config.toml
num_hidden_layers = 8
hidden_size = 512
num_attention_heads = 8
num_key_value_heads = 8
head_dim = 64
intermediate_size = 2048
vocab_size = 8192
hidden_act = "tanh_gelu"
norm = "layernorm"
norm_place = "pre"
norm_eps = 1e-05
positions = "learned"
qk_norm = false
attn_scale = 0.125
bias = "all"
tie_word_embeddings = true
parallel_block = false
init = "normal"
init_std_qkv = 0.0256
init_std_o = 0.0256
init_std_up = 0.0256
init_std_down = 0.0256
optimizer = "muon_variant"
learning_rate = 0.0016
lr_mult_down = 1.5
beta1 = 0.93
lr_head = 0.00507
max_grad_norm = 1.0
warmup_steps = 200
schedule = "wsd"
decay_fraction = 1.0
decay_shape = "linear"
final_lr_fraction = 0.0
batch_tokens = [65536, 131072, 196608]
max_seq_len = 2048
doc_mask = true
train_tokens = 900600000
max_steps = 7660
dataset = "wikipedia_en"
MLP neurons of a small language model. Each row is named by its layer, matrix (up: input weights) and neuron, and shows model dimensions 341-511. Each number is 128 + 24 x the weight over its row's rms, rounded and kept within 0 to 255. Numbers have three digits each.
A block is one neuron, or neurons of one layer that tend to fire together. Before each block is what it responds to, as a language model described it from the Wikipedia text at the highest values.

Responds to: Column separators and header words within the header row of Wikipedia tables, such as |, ;, % or AB after column names like Votes, Length, Pos.
L3.up280:133157151049145139122108102113110095121137148093144131152137143119173159146117139124115160156127098124136132184116146149163158119139096148120135093115131094139119108142073127172114109098170108185145119138153146140159162131127163173126194143060103131106127131120112133140118119134129112122112152142081113133100140098117133160120164137125188184090090146153127102149160135128140156110098143126156076100145126158185155080119096119132116100135156137117154149097164124140122106118091173138120141162119121140141134120082
L3.up537:126133135103124123147102111117134099190069127130064111130163085130220139113110156122116144106127117139150113146123138140140140130109131141135099127161177136187098087133111123106129143122130128115131132189107156118152155137130105074143124169101121151114150129116149102115099163159094089141130094160135129142136105114116159113142155103142131173110167149139143119110132109136174075132093098141126125120141154114145145160099139133146148112114124111104130147132122152125168147112127142108123128155065110099072091100130
L3.up610:102115169112117137080104172095107068145147130091196155152129157099155130158142129161128155125105089145123056124127104108133149124111081132141144113140090139156100085137130117124125171127090123130135122160136159095171126107117154139105135095108152121133132147164133083151170133103129121146093122176113165125104055103104114128096121161121145147097123158115097165146148121138113097132180140133142133089102104125180128139149134111159097152137101160119110172134137138087143136157131156094122129158097119115116098145114
L3.up1117:099142151118141107069151146121091153155095118141147149146158145136125149114122131104118180136127148157086080138124134109152184108146131158137114159160135109123117085128124147170107106114110134121146094156136130083127115120074148141119127123075142103154132116119145120121135143142121143111079130179112117128087138137150089204094128157138158090127140170140160101180138154121151156129150144138159107089131096153168143079110090136112099098149129160148122117088181112132094134143105169128113067126129087144115111158142
L3.up1274:096150162097135110097121149151111141113113107119136147161136117119085160133114121163100135125122117146135145145117134114142157108159127131139172107098097128173096098115156122129124127157156133129152086149133104131140104114099139138114171139102136127139113166149124082179121160152119176123156126102131147098124137160132114153116137083170129109138105144103120104111117144155117137141123191101135135101130133126075132129088127189164091109122122118109122166128121125104104184122139140101152154144167159148120098124107
L3.up1470:116088098156136148119145111108116146110100158138121172125153184099125166140140129128131135111091096137114132131122122106112156151114107114122113113100115116118119133155106150133127099157131102137125150157108139108149149118176181141168197116096130074138148148131149138143137161133163120160141121147112146139163118130115129115114118108126148158090144144155193091149121132173104122143109091118144133139167136135160158103165116135126134112097147128112112145173113126140108136162116148115124149123086115129111101145104
L3.up1585:099116112105141125123119146108141101132134086089158122119118131125128129149099140119118132109153131121132077114125137123140148130120117100139181103095120123163099119101086144103114116170180117158128125147142134144161120132105133148113104150144117162124117120135135102144110149092102095098116087171119157114105144132163124170135128103133120122105083127133185150132155123139148148169119155146103140141162104141149122068139091144133120092104126108091121153115143106082107133111123104097131118199137101125125083145124
L3.up1595:131150143088164113126095136123099120149105137137145155160122148072164136156109121146107138122075092155141114119142145171152142118101106158152131122131121146154041115126095144139149127093134141151108114161141149114136139108129125138127117146104147144116130140099108102131137152115066143116085154141114152148124122092125096178118111111148186173069150163164146092122120145142144117127127173136156136085111078130166120078132084153148127079136112147126108141121105129115135100179113139112155127141151087101117130146113

Responds to: Plural suffixes on nouns, mostly "-s", "-es", "-ities", in running prose or tables, as in scholars, brands, engines, two days.
L3.up615:085128110125114130121148137145097098122161147130077108134122175132111125162120137158122154110139164130143111113136120142153099138140137131105101132146146172121081164102122118100146121130155141107118074145133127084172130087106128093145127143093133156080147098108122127118121119133120140152110136115131159106133116134120147120129133113146107143137151135111135102089129064132127081152102044127095076132138096115152112149119175112136140122088103133151075146093107138103122129122148160117142130118125119106112117132103
L3.up666:154091138114105136125132099133129147146147128151154117149199140109115150115121120165115166188134116080141093122085132149119091126091113125131163108089147144105184176143140155146109116108130112096118207109125138142185136108097136107155178097128116124144142144145115142115128130113107161110115131145137130136137128114096156183101109112161111112107111098142152155100074119124149103062119116145129156111119098119178113138147123133115143120128128132150129109135065118127193134157120097130081127151093180143151144140085
L3.up949:108134164113151110118112160117103142111087126159141158119110130145105111115130146135129128105112116144139104131104060139209126114110117138097134135095124127117124106047123110141077131114116121117115117145175136138121135081101140123133114143117124125120167127118122130124173189134079123113115137139163124118118114134060076151094125159160143156142121112135066120117128115113143143133125134101095121139184148140131164136120118115109142160123162154100086136149164133088104073138060115102138115112070170109099160095131
L3.up1248:112069101129152138129150112134100104145117126132144107121116145133151115162128135184129155122159156128136151103164142120095111148119109170130138119148151133134075135153155134159099125154124129105165111117140087185134157077109110136113119113120126152134063127132159106143145112146106101137119147148152134124177136077129152133131102108143145103110127079127127169104131122128166119119109149107137139105095137141118059115106153168132139154145124128132117104098101154079100186173098135138135133108110104114119106152139
L3.up1721:143159157105119132135112135116083143147118132129172142127139138149164166129105105129166169090106135153141133125148108105167165114126154112109155131113120133128113144144136133104114103125123139113141144109137117128154114114115158118113111113111108125142141135142111122144168117151099145127138124144163154147113109142121107172089107078102154117134121164130146123093093123192092126115079126151117165133113160133108104141065136083084123152131147142158096169137105128142185121128119146085104129085157117095147147119109
L3.up1826:127142136134115130136222107084131138126129136110162137150163151143151112151154147139138145121117145118129132116146128140123083150158159166105132099126088151111105104151132078183104130142155136164132132127137145158145114086139182152158125118083173125126118119145143075155135137131126151143124145140108137164111135140063112181140156103117135115123134120131140172132074152111179149130110160121171129142100152135061144105121110139114141114138095079115065125121132147127145126136093123114088118156106129125123127128080
L3.up1920:081138138111163123139096122152113109132128140104105136102157091123111148118114115151128127122112095168138133130168141132146097082085145138131130118109140114078125134115105168148140129126129133156108112118121132132154132153089139128135143126097064102135124140130114099096122141138153134143164143147120138119115152131141128112120147140118094138139088046154117160168113148139127118172095105149140128126155153098160089099099113140126115073157085126112096157110135129123115121118102122173157082100151107094121141148068
L3.up1962:102087202086102150145134136148114090156131145154147178110141141130149163082151130129186138096096124158113134118071125152123122135102112128116143145095184126118123138119104131102120100099125139132071148174105156127126157159105134153159146141090137131129125087136129095124119157133150151104097152131118138116116125108092129162098066122166129149113163142095134141076168170136151129129118141089129128131130163132109130119137098116109091128145121066157123153113153114133115127127090159116120102113160154119102113097102

Responds to: Plural noun tokens or suffixes (-s, -es, -ers) completing a count noun, often after a number or quantifier: three groups, seven games, duck hunters.
L2.up362:131109110070137098140154120123157109104155149161116107126136123152084106135127102134118119115171124133084133103137151122119132116102128105092101095123150134129170125129120141101130121113145121161112154127140097088141095057152118117097151115128109124110114123115040140156124104120109140126127086132175117127118108151125124118119052106138108136148122148097096131099110127121085135145121131143141088121097142127126127174124111112104167127091070154129120162109138111134160120136118136097114118136107153114126138147148
L2.up381:154132135080091127120090129116126112138118121130186134114161141121102134148106116098127134117164105152131170144146100131112164121140106100099106093122139149115129148123124100141159128133165145114157113177096109111105109119161112103137122150116094098116126152126097123157126162131110164066104118132138173137150169146124105145144106101127124089106103116078132156092163134159155152143146076095089102155125139104137116158134155080133136122126129143118087147078125145162150126169118173126150126124135138136150160127120
L2.up519:128123104120125089117105105162151090121108138150127117121118135175121130131119113096138143144128056138109174153172124083106146179139156127119096117156125072124057140135117128122125092159172143104100125169096110133130132119126117118144140127106080127129103134161121154094120120129129162093137101124145133118126119149171137124087121149136103097139128098104142159150119135163141149106118105161130153120124127156138118113127108155121157144118138143152112167129113107125140118142142121124136146185139139121110114117128
L2.up859:097138090175107152154124159151124146134132138119134145098173110124150137152126100105149146134123178108157100077104123146155138139122092146123116147120145135113102149152129116113156116141131117144150133139132147116131164111108133127131130119108125126150117193080129110098137172158161134092080118121120136120104108130181099124087140110138139131133129141088127126075151119143159178119144124088102155150147131169099109106121121108142123155117127120149147158161117157113106146095107128164157104104130127115143143115102
L2.up1143:158120140096113150124117138105171097183108131119187117103135081137139104148160126106109127173111087162137087160117126156104144094096108185139089156157156163131113093143108097130139106142113147128142115102123121140132159123136120152114154132103093075150155163076113068125098140120139142137115119137152147138112107115136111159160130125102102148100126115138138145124114114102140137147126108144130140161141172111109152135119114103156136116162108144119134149149112138149103114076080147158145123120142129088115124132098
L2.up1408:106175133103139115139093165155101122092165183099162125147175078155143145107109139134128109118103091131125132136146162099087132148124152167125125082134091064164098136160137119107149117141213111136134114141138136116125112132142114151106132102097096113120120176174166147100122172153138101136114126125138145089128111116125140176137078135104124071161135072138150146090101135143145105123143149094143134122115131133105112129103144133126115119115095155125143071188130133126096087118086152152156136148135159102197163075092
L2.up1468:127129142141139137107101129139113116134126155144198154129139142126169145094143079185163146126093069112114140099130141104153138128080125161126116129131209157149154123127113152139157116102131147115126165115147104101129128093138133129087139125117108092120145128129090124144129127130121157123112118173148168149151120091153108166088116116120118153147149147097107127078129104121127111138148142121089135157142185122149126120096162101096118170123115103135116101099137089143111105118119121186135129085181148123136140078133
L2.up1573:141148126141093115144107135148110078140137112095159153136149141151112124158140107160158108102094137152153152129195145125098110070082141153126101099130150115142086147138148113134164118157132120122114086111120122172119140101095136097126142123124114121141081164091161128139100149144145151135120132135150142136175127135127157125109153121127157109112093116142143117094135132117119172163127147099112120173130169105091137129144113077122137148133072138136125107091095123115125169151096100139109123086112117124159147119120

Responds to: Pipe separators between column names in table header rows (sports standings, election results, filmographies), after headers like W, GF, %, Notes; sometimes semicolons or bullets in infobox lists.
L2.up241:139169190100129068137122112104113166102120127140196102166149132104177171118120154099139163134147119173093081152179116124132145089144144115105116139130143118133132115120115110124132137133116114128128109134140110139152106135121159129104127109110191123128108124145093116149146115107134059109114109113133112150108117127146160145061116161142156137105157147141158152145096120139140111142116165127158112079136155084140121154171132146146131075121123146134120111083121084154121143139089132162151128113164127117117154145120
L2.up286:169151119090126153071093172157118105143123104117110143100142144129157145122137137167108144128109103106129053146123118168149169142151122153159134136121104115164127119151132091131142139081138133139177125113156150157126134089126107168153147125122121150095106119129176119116129120116132105132120121186094142145147111094154135160101104124172114128156127185176149103109113101146173138127137144148116146133102155105162110070120113149116123123121152077109137149131112090106168101144111145131101129116133106149143129134130
L2.up730:147136163111147121081117154142123120144132085118089110142133153103160084122114133106130160100125116084159137101106133150128088120105118159146109135132135126133139174141099123199121135139159129175051093133130149151160134105144116132130145160116119141156183142113105144125112090112139135123132101151112136124126166154116139115119124177144145114158127135154157158120104121089155100126123171126152151154141120083113163112135094124143162148182093106122134173097111122113124182108104118173122110099117153151109143153205
L2.up1161:124134142087145133120080177143112116121136129130160158148121150102131088136145124141168132164101151110092117119099096089170145071101133137119118134074134137167069129118147090149119129132085142116104122185100183142133124134147101147117150142098127124168140116161095136119128123131129131165088147117146134132143135100113153157141103172141197168125094143133115136110116114151140097105117126118133076129121138089125131092153077172166127118154143139110141137150111138099151135125095162124131148158115118161098094179125
L2.up1268:110112136120100101164109186133105115122119184125107162127110131068153122144066150150103152093140144089127135149111100146113121073095115102129152132082140135109144137127125171114067096148131151149133137106150121132151119133104108140205125131132164126157175110129177118080166151116109113097160144135147120143095143100137100130139149102133153093146141116088149106118121127159115131086120134150123152094153107128152130091140123142151124101112117121100143141122122128117115130082136139137130138131113134103085120151142
L2.up1451:165131176103097139166114099175121125132140135125113107131131153099136128106106131134166103168088126139134091141132154093160144150135154126138112101105115095129114063122105102139124106120042108141127151182113116133142126127158171168137127109132133119166126120136132121116118121111130119127130191140145173147141112118153165161129172142181142140097138119119140155158118117180166080126143123115139128155131126181141118143135103119167139133121134118143121120157136146134125155140141113118144147123142138157104138155090
L2.up1507:134095156175155139157115136160126155116117159127142142144120133147126125121152160140127100136129119086143175183096137120124162103146119116122072120096099123140128139097104120110153140116097099097096125147125146089170106126112152117178109127150092090153137127178137132140179146103122120107121097096152153137178116144138092153183106159141110155130126122122136149152104115110057094160117122158124087115134104107200108151125149131144115085145120135158133137100154133108144138117152113100118145116180140119106128135141
L2.up1984:128122151134123122146117132141127099116070133123128122182094149134123096147110096121155094148124130117085144136155147134096148120097115168140156122168156123156090131095131157194123141091167160138137162132159118142107125109129124145134092165128150127127150161142087129138096099152143102116129162092116129149100135099151145125107146137113128119096109166179105143154146115141167102104163172163169166132116104157157150096140119165106121116109110107111125123122130141128123141113119153160124125101141114151116120179146

Responds to: Column separators and header words in the header row of Wikipedia wiki tables, such as the pipes between "AB | H" or "Pts |", plus "/" in "Team / Apps" infobox headers.
L4.up321:085114137146113125086114133127105106106124105141149156156133121109154136103118123149137112141101148079097080165141118117170185095130124136123138084116086115147124097130096138120100113082104114140151133174155116112147110086137150136151127158092111116169140154153154121143116112138145138141121159174116134141106116100146091142118111098134142135135122168155161123142161180136111136136155148128149147114099141130147100132130145160152142107123091175135125146129106153092130131143111142098152137158119105114137099171119

Responds to: Plural endings -s, -es, -ers split off from a noun stem (exception-s, unit-s, bus-es, client-s), plus some commas after nouns in lists.
L4.up1983:096116141120092132121150127098128102152091128142124172099141157140129175115085131131165119097155132134146148135161116150108149104123159134141107137117135154141085124124122117164109070132106091155076165168161130110128143126148129118201144160114108151135113157082147143147146124163122141172117121200129122171126152094130102136122087095110074152160116069132128189121132109136130136161107120149092132141167126098141123121110102131111144099079123129141120153129101117139117109106113164145128069089117156116109109140137